config.toml
d_mlp = 1280
init_std_up = 0.0233
dataset = "wikipedia_en"
MLP neurons of a small language model. Each row is named by its layer, matrix (up: input weights) and neuron, and shows model dimensions 128-223. Each number is 128 + 32 x the weight over its row's rms, rounded and kept within 0 to 255.
After each neuron's rows is what it responds to, as a language model described it from the Wikipedia text at the highest values.

L6.up719 [110  69 135 128 149 130 172 135 155 148 127 159 146 181  67  96 154 139 139 132 111 119 160 127 137 168 111 115 167 135 164 129 138 169  89 143 138 163 104 167 101  91 131  54 154 133 216  97  81 157 129 124 193 147 128 138 127 105  76 118  56 100 137 114 183 109 133 163 120  97 164 130 163 140  71 159 128 147  68 140 115  90  97 163 135 163 181  94 170 145 145 134 123 158 117 139]
Responds to: Clause-opening tokens

L5.up404 [197 104 147  50  95  97 140 116  98 142 164 141 112 145 157 165 150 128 114 122 123 151 152 127 153 175 141 152 135 150 119 168 174 131 154  98 145 157  97  88 107 117 186 123  48 136 144 136 180 103  54  75 172  95 142  66 127 118 154  82 133 110  90 111 160 209 122 100 133  97  94  83 155  37 112 122 127 115 108 118 156 110 143 104 131 117 131 147 120  99 116 199  89 143  99 150]
Responds to: Year century prefixes

L5.up1003 [143  79 119 141 137 108 118 158 146  84 101 168 122 147 128 127  80 111 127 101 169 182 152 113 118 158 189 138 101  93 120 132 134 163 101 149  86 160 138 198 108 135 109 156 124 175 166 123 133 147 115  84 183  86 144  84 131 135 105  98  76 149 191 110  73 122 120 115 137 147 105 149 168 155 122 240  73 110 155 113 104 162  67 128 210 127 105 137 120 104 144  62 166 112 119 152]
Responds to: Predictable word completions

L6.up325 [105 140 202 154  78 197 109 126 148  93 107  76 122 136 153 124  90 112 198 137 157 185 117 119 126  57 158 136 147 114 136 129  99 100 100  77 116 159 106 114 132 114 128 145  56 149 134 140  91 121 115 140  85 115 106  50 114 112 137 126  89 114  78 162 125 119 156  95  80 106 108 152 132  97 117 147  74 152  98 148 156 120 110 113 148 176 135  57 136 148 114 140 193 119  89 153]
Responds to: Word-piece and descriptor tokens

L6.up101 [178  93 107 112 188 121 121  96 174 128 136 123 161 143  97 147 105 150  89 127 160 209 159 110 172  85 147 129 134 140 137 186 128 162 147  92 142 126 147 141 154  93 119 177 117 131 113 147 118 122 132 137 129 131 114 138 119 115 127 156 125 132 101  84  99 124 163 139 136 107  76 183 161 138 140 126 159 124 206 101 114 108 143 109 116 129 119 138 101  94  46 181 139  92 114 128]
Responds to: Person role nouns

L6.up47 [103 136 114 145 137 198  83 184 135 175  97 125 158 108  79  50 143 167 140 137 137 111 182 132 125 108 129  85 153 150 148 155 149 144 119 173 170 146 125 178 137 107 159 170 176 196 153 115 133  95  92 107  86  57 136 122 208  79 157 117 137  95 113 100 113 105 139  69  93 130 110 170 144 173 124 122 141 215  90 155 182 123 113 141 138  99 123  96 184 146 123 162  99  98  97 147]
Responds to: Name starts in structured lists

L6.up18 [ 91  86  76 103 143 110 173 117 107 217 181 164 185 113  74 117 132 148 131 125 142  94 172  96 157 133 144  81  91 194 122 117 130  93 112 104 140 118 143 169 158  85 135 111 113 159 148  88 162  92  91 162 154 106 171 163 131 213  83  99 152 145 157 155 105 160 113  98 125 103 120 159 147 163 125 141 118  67 103  90 110  83  87 108 172  90 159 125 121  96 177 135 167 148 107 123]
Responds to: Mid-word continuation pieces

L5.up470 [143 214 167 145  93  79 138 112 130 132 142  98 168  84 121  61 160 132 140  95 113  92 119 140 134 158 124 119 133 164 138 121 199 124 191 135 138 150  91 144  69 104 116 110 113 108 111  90 185 182 209 106 143 190 168  84 124 150 122 156 128 144 100 146 157 121 160  94  86 149 145 144 181 142 145  99 137 159 169 145  93 127 179  97 178  95 105 125 110 134 111  75 132 115 102 101]
Responds to: Clause openers and word fragments

L6.up380 [ 92 114 198 105 103 155 164 112  98 173 142 116 109 134 129 168 103 100  51 138 133 155 132  92 137 165 124 103 124  59 113 103 115 135 106 161 149 125 134 113  78  92  97 147 161 149 109 135 146 127  92 107 134  55 143 112  96 166 159 111 156 180 139 124 122 165 142 149 129 113  92  91 118  66  85 153 153  92  57 192 117 145 169  97 107 101 133 106 114 122 120 149  76 143 124 107]
Responds to: Century digits, word middles

L6.up1183 [117 148  66 137 159 133 110 131 153 120  93 106 144  84 119 116 123 137 173 129 129  78 149 140  91 141 101 126  82 125 136 165 108  72 138 178 114 116 126 139 142 117 141 143 116  92 180 119 101 104 141 126 108 167 160 123 148 145 110 116 104 177 130 162 205 140 107 173 143 176  82 128 132 136 135 135 162  80 126 117 115 137  91 239 113  76 165 159 131 153  85 181 176 164  82 120]
Responds to: Place-name completions

L5.up1079 [120  86 168 121 122 134 131 151  96 149 156 133 157 132 171 104 113 119 255  80 144  79 168 158 109 100 167 118  80 136 130 150  92 133 102 125 109  98 138 103  65 106 145 112  96 167 104  98 140 116 105 102 134 122 125  80  93 193 160  69 128 125 133 131  89  70 145 137 176 115 146 124 146 157 175 128 166 130  90 158 124 143 136 104 105 120 168 224 157 113 155 121 186 171 150 131]
Responds to: Nationality adjective endings

L5.up203 [131 129 118  98 107 131  40 117 170 154 136 167  76 154 131 207 101 159 135 114 125 109 120  87 111  97 159 181 119 176 105 156 146 112  95 105 128 111 141 176 114 109  97  97  71 162 112  85 140 182 116 137 128  70 158 112 146 132 134 154 153 172 171 152 106 102  90 153 137  87 126  89 113  85 143 177 138  52 108 103 124  49 108 138 136 161 113  65  91 129 173 156 130 179 125 123]
Responds to: Article a and hyphen-A pieces

L6.up705 [162 118  91 133 156 119  59  78 106  92 130 115 140 120 113 163 144 102  95  84 145 145 120 148 162 214 156 111 120 147 135 155 170  96 130 100 123  43 116  96  81 183 125 153 122 110  80 157 148 163 156  96 112 157 152 141 151 111 117 134 109 128 137 135  98 164 127 137  80 138 128 113 149 162  82 131 149 105 151 139 192 114 202 123 124 135 141 120  66 180 169  91  83  72 147 147]
Responds to: Predicate start after copula

L4.up945 [207 189  83  59  97 105  84 148 135  92 170 127 133  82 128 140 142 180 157 154 147 133 146 106 140 149 121 121 131  81 123 130 130 153 189 123  92 110 131 147 153 103 118 135 117 162  11 162  90 117 109 124 101 134  83 117 175  77 188 111 143 128  95 129 106 110 168  98  91 101 106 140 167 125  92 102  89 129 108 149 129 111 102 165 122  86  75 129 155 176 118  91 108  90 151 122]
Responds to: Sports career and table tokens

L5.up909 [ 99  97  96 135 116 106 164 124 173 214 124 153 133 127 170 170 122 111 113 131 123 154  77  81 138 130 144  74  54 127 129 158  79 182 108 127  60 136 162 181 137  81 103 110 158 149 190 110 131 138  96 165 106 163 125 145 173 120 148 155 140 119 144 128  91 124 164 111 179 155 113 127  71 130 154 172 117  96 142  91 151 127 142 134 112 168 106 149 165 105 124 151 119 145 147 138]
Responds to: Articles after prepositions

L5.up448 [126 101 117  90 115 166 159 162 116 111  91 150 165 137 134  58 107 144  86 158  98 150 117  85 151 152 119 113 146 152 103 128 115 148 112 122 120 176 161 203 144 127 157 143 120 112 113 124 138 102 134 143 167 110 138 145 125 142 118 181 122 138 119 133 201 144  94 155 149 101 150 151 132  89  76 159 125 105 152 145  90  59 105 122 129  60 139 157  91 119  82 114  83  99 130 102]
Responds to: Token right after numbers

L4.up1180 [148 100 127 137  98 102 102 105 109 164 170 137 121 150 138 174 147 137 100 130  91 118 167 112 136 114 177 173 101 189 117  92 134 166 165 183 138 129 131 137  71 170 129 114 141 115 181 111 138 170 120  91 142 126 113  70  84 117 194 107 164 136 145 207 120  85 105  95 121 144 131 116 150  99 172 165 146 161 115 138 133 190 156 145 117 136 129 190 122  52 114  74  81 140 107 126]
Responds to: Mid-word name fragments

L5.up789 [110 104  73 169 128  88 186 109 111 109 107 136 114 169 194  84 116 117 147  87 124 120 117 108 192 142 177  70 169 136 140 115 126  57 134  75 166 145 110 125 124 182 156 133 126  58  74  91 136  88 151  75 179 156  79 140 100 157 178  74 147 106  75 196 155 103 113 104 131 127 138 144 105 101 121 154 158 121  83 145 177 138  99 162 131 144 118 133 118 106 134  87 134  96 136 170]
Responds to: Occupation and role nouns

L6.up992 [123 119 118 107 134  61 119  84 135 182 135 153  76  90 105 133 143 165 127 134 170  98 125 116 136 114 179 145 141 108  65 102  98 142 190 107 108 109 132 156 133 158 182 100 141 109  80  74 121  74 119 123  59 111 148 141  92 116 132  94  99  86 166 165 103  77 122 174  93 104 174 114 192 111 174 121  86  93 127 113 148  85 172 155 125  65 133 162 109 109 187 144 143 123 161 119]
Responds to: Predictable word-fragment starts

L4.up767 [143  70 162 112 120 109 156 110 147 109 139 147  74 122 163 171 102 148 137 172 106  37  85 146 170 156 109 117 132 150 147 177 142 158 149  95 207 179 119 126 121 123 168 120 120 155 166 139 134 128 129 114 144 163 180 202 141 108  92  35 100 127 115 130 119 158 190 145 129 124 129  98 169 134 112 131  89 108 132 131 173 152 104 180 115 167 123 106 106 151 110 131 104 122 129 142]
Responds to: Predictable noun-phrase heads

L5.up1012 [117 153 129 126 165 128 185 123 146 164 129 140 141  54  90 128 157 142 171 147 126 181 126 100 108 151 160 115 190 103 153 120 102 122 102 128 160  92 134 173 144  77 144 174 113 156 121 132 165 129 201 130 144 101 155 116  95  21  99 146 132  96 161 162 143 157 116 106 151 119 169 108 149  65 114 145  91 130 166 179  96 118  94 114  83 177 102 199 152 117 180  42 129  85 112 106]
Responds to: Mid-word syllable fragments

L4.up56 [152 112 167 129 115  94 159 119 140 100 138 134 150 149  89 205 153 197 146 127 142 114 140 130 120  95 165 171 179 157 140 138 118 136 111 207 144  82 102 140 182 103 159 174 180 135 103 103 152 128 147  86 117  92 124 154 165 186  78 132 122 141 123 140  85 104 113 115 145 118 104  95  94  61 126  96 113 174 149 130 160  95 119  93 118 183  94  70 120 105 137 107 121 155 171 143]
Responds to: Agent-noun word endings

L4.up1084 [156 133 119 173 106 100  88 151 111 179 104  41  84 123  90  78 114 116 152 134 130 143  72  99 127 164 135 121 120 118 149 117 150 117  97 164 138  97 168 146 183 189  91 135 122  92 134 118 150 187 113  66 128  98 142 105  85 130 137  67 139 102 122 117 154 138 155 113 104 144 148  83 113 145  75  93 177 150 118 176 107 116 159 106 116 159 114  91 171 122  83 129  86 190 127 151]
Responds to: Compound-word hyphens

L4.up1155 [ 71 135 150 122 133 130 138 132 172 130 131 136 126  83 123  92  84 129 128 101 106 134 116 137 109 124 121  59 159 131 131 139 132 116 179 115 120 168  92 201 115 155  58 173 155 118  67 105 103 182 137  71 176 141  87 138 133 116 100 172 128 122 167 117 137 111 154 205 137 198 177 165 125  94  92 110 126 123 109 116 136 163  42 125 189  91 184 104 111 151  99 114 168 191 130 115]
Responds to: Mid-word pieces, degree words

L6.up816 [127 115 101  90  71 125 112  71 124 127 132 131  98 175 147 147 120 131  81 167 123 101 128 113 115 106 154 151 116 137 105 148 118  91  98 132  93 233 126 128 120 125 158 133 131  61 101  43 165 137  60  77  48 144 132 134 129  95 146  56  94 113 100 148 121 152 145 149 131 165 126 139 100 144  95  96 158 120  98 125 120 131 168 154 110 119 162 119 132 169 100 127 142 189 141 205]
Responds to: Determiners opening noun phrases

L4.up553 [140 115 160 145 136 160 194 106 153  86 114 172  90 188  68 109 128 182 107 156 109 127  92 116 167 126 100 115 173 118 156  92 157 166 121 108 133  83 114  90 139 159 115 117 139 122 119 138  97 121  72 162  94 128  66 143 173 153 165  95 106  93 117 112 100  99 159  75 125  62  64 118 130  77 113 184 119 143  96 133 143 124 192 136 103 134 124 116 151 118 112 100 139 163 122 220]
Responds to: Role and occupation nouns

L4.up509 [100  72 128 129 155 166  86  82 177 159 153 148 152 174 184  58 123 132 116  67 188  89 148 112 108 171  89  77 145 132 162 189 104 110 155 156 128  74 108 131 124 134 161  89  88 114  88  75 161  91  79 140 197 103 159 144 112 111 165 117  89 130  90 211 144 136 107 134 101  76 147 130 105 121 111 110 139 173  61 119 209 111 161  98 171 123  88 151 134 132 132 187 122  82 130  76]
Responds to: Year century prefixes

L5.up809 [116 153 139 141 127 128 108  87 106 167 125 107 148 129  83  77 141 114 127 140 165 106 160 153 109 124 148 112 147 141 156 150 165 105 155 173 112  92 133 102  85  87 127 165 181 187  85 129 155 111 136 104 141 125 136 114 101 133 113  70 136  93 156 117 174 131 108  94 140 157 165 123 150 160 154 155 136 105 170 137  97 124 117 107 139 109 133 125  99  68 104 141 121 139 123 137]
Responds to: Word-final inflectional suffixes

L4.up227 [125 183  93 167 182 186 133 122  54 113  92 195 151 134 150 118 118 108 140 143  80 157 101 104  77 151 161  71 124 157 129 124 156  98 124  96 108 133  97 113 123 130 168 126 164  96 113 116 125 148 183 124 129 123 130  71 118 138 149 115 118  84 151 129 169 156  93 185 186 143 179 141 147 158 149 132 162 106 143 111  96 135 135 162 143 137 150 137  94 111  68 138 125 127 163 174]
Responds to: Clause-opening "that"

L4.up50 [113 174 135  58 153 206  83 108 156 148 153 105  95  85 117 139  98 160 172 157 151  98 125 147 102 174 149 123 145 104 176 115  95 115 160 143 143 140 158  88  96 119 122  86 185 122 157  98 143 108 150  78 114 165  94 130 164 123 138 139  37 125 142 122  84 145 139 110  98  54 117 142 108 113 137 214  79 146  81 157 109 135 145 160 163 173 124 101 118 122  92 174  78  97 124  97]
Responds to: Table pipes and name fragments

L6.up1218 [139 122 103 162 112 169 128 149 176 131 156 120 143 179 139 165 140 177 146  85 104 148 118 120  84  89  87  69 127  86 186 119 102 107 153 136 196 119 143 172 189 164 139 137 106 149 156  93  82 119  67 130 167  89 124  94 149 104 112  76  92 134 154 137 123  81 139  81 152 107 169  95 114  98  86  97 125  49 114 139 158 195 162 118  72 177 118  77 140 155 124  74  63  89 112 111]
Responds to: Prefix before numbers

L5.up1165 [100 110 149 141 143 170 113 114 185 121 168  95 149  76 141 133 104 124  82 138  98 139 112 171 122  71 115 143 146 133 103  96 175 109 113 129  90  96 177  85  77 103 126 154 117 124 148  80  99 109 111 188 123 184 102 148 104 166 134  85 166 131 172 154 123  96 150 144 183 153 101 140 166 124 177  81 115 104 191 172 127 211 117 115  49 157  86 142  87 138  74  72 172 145 134 102]
Responds to: Space before numbers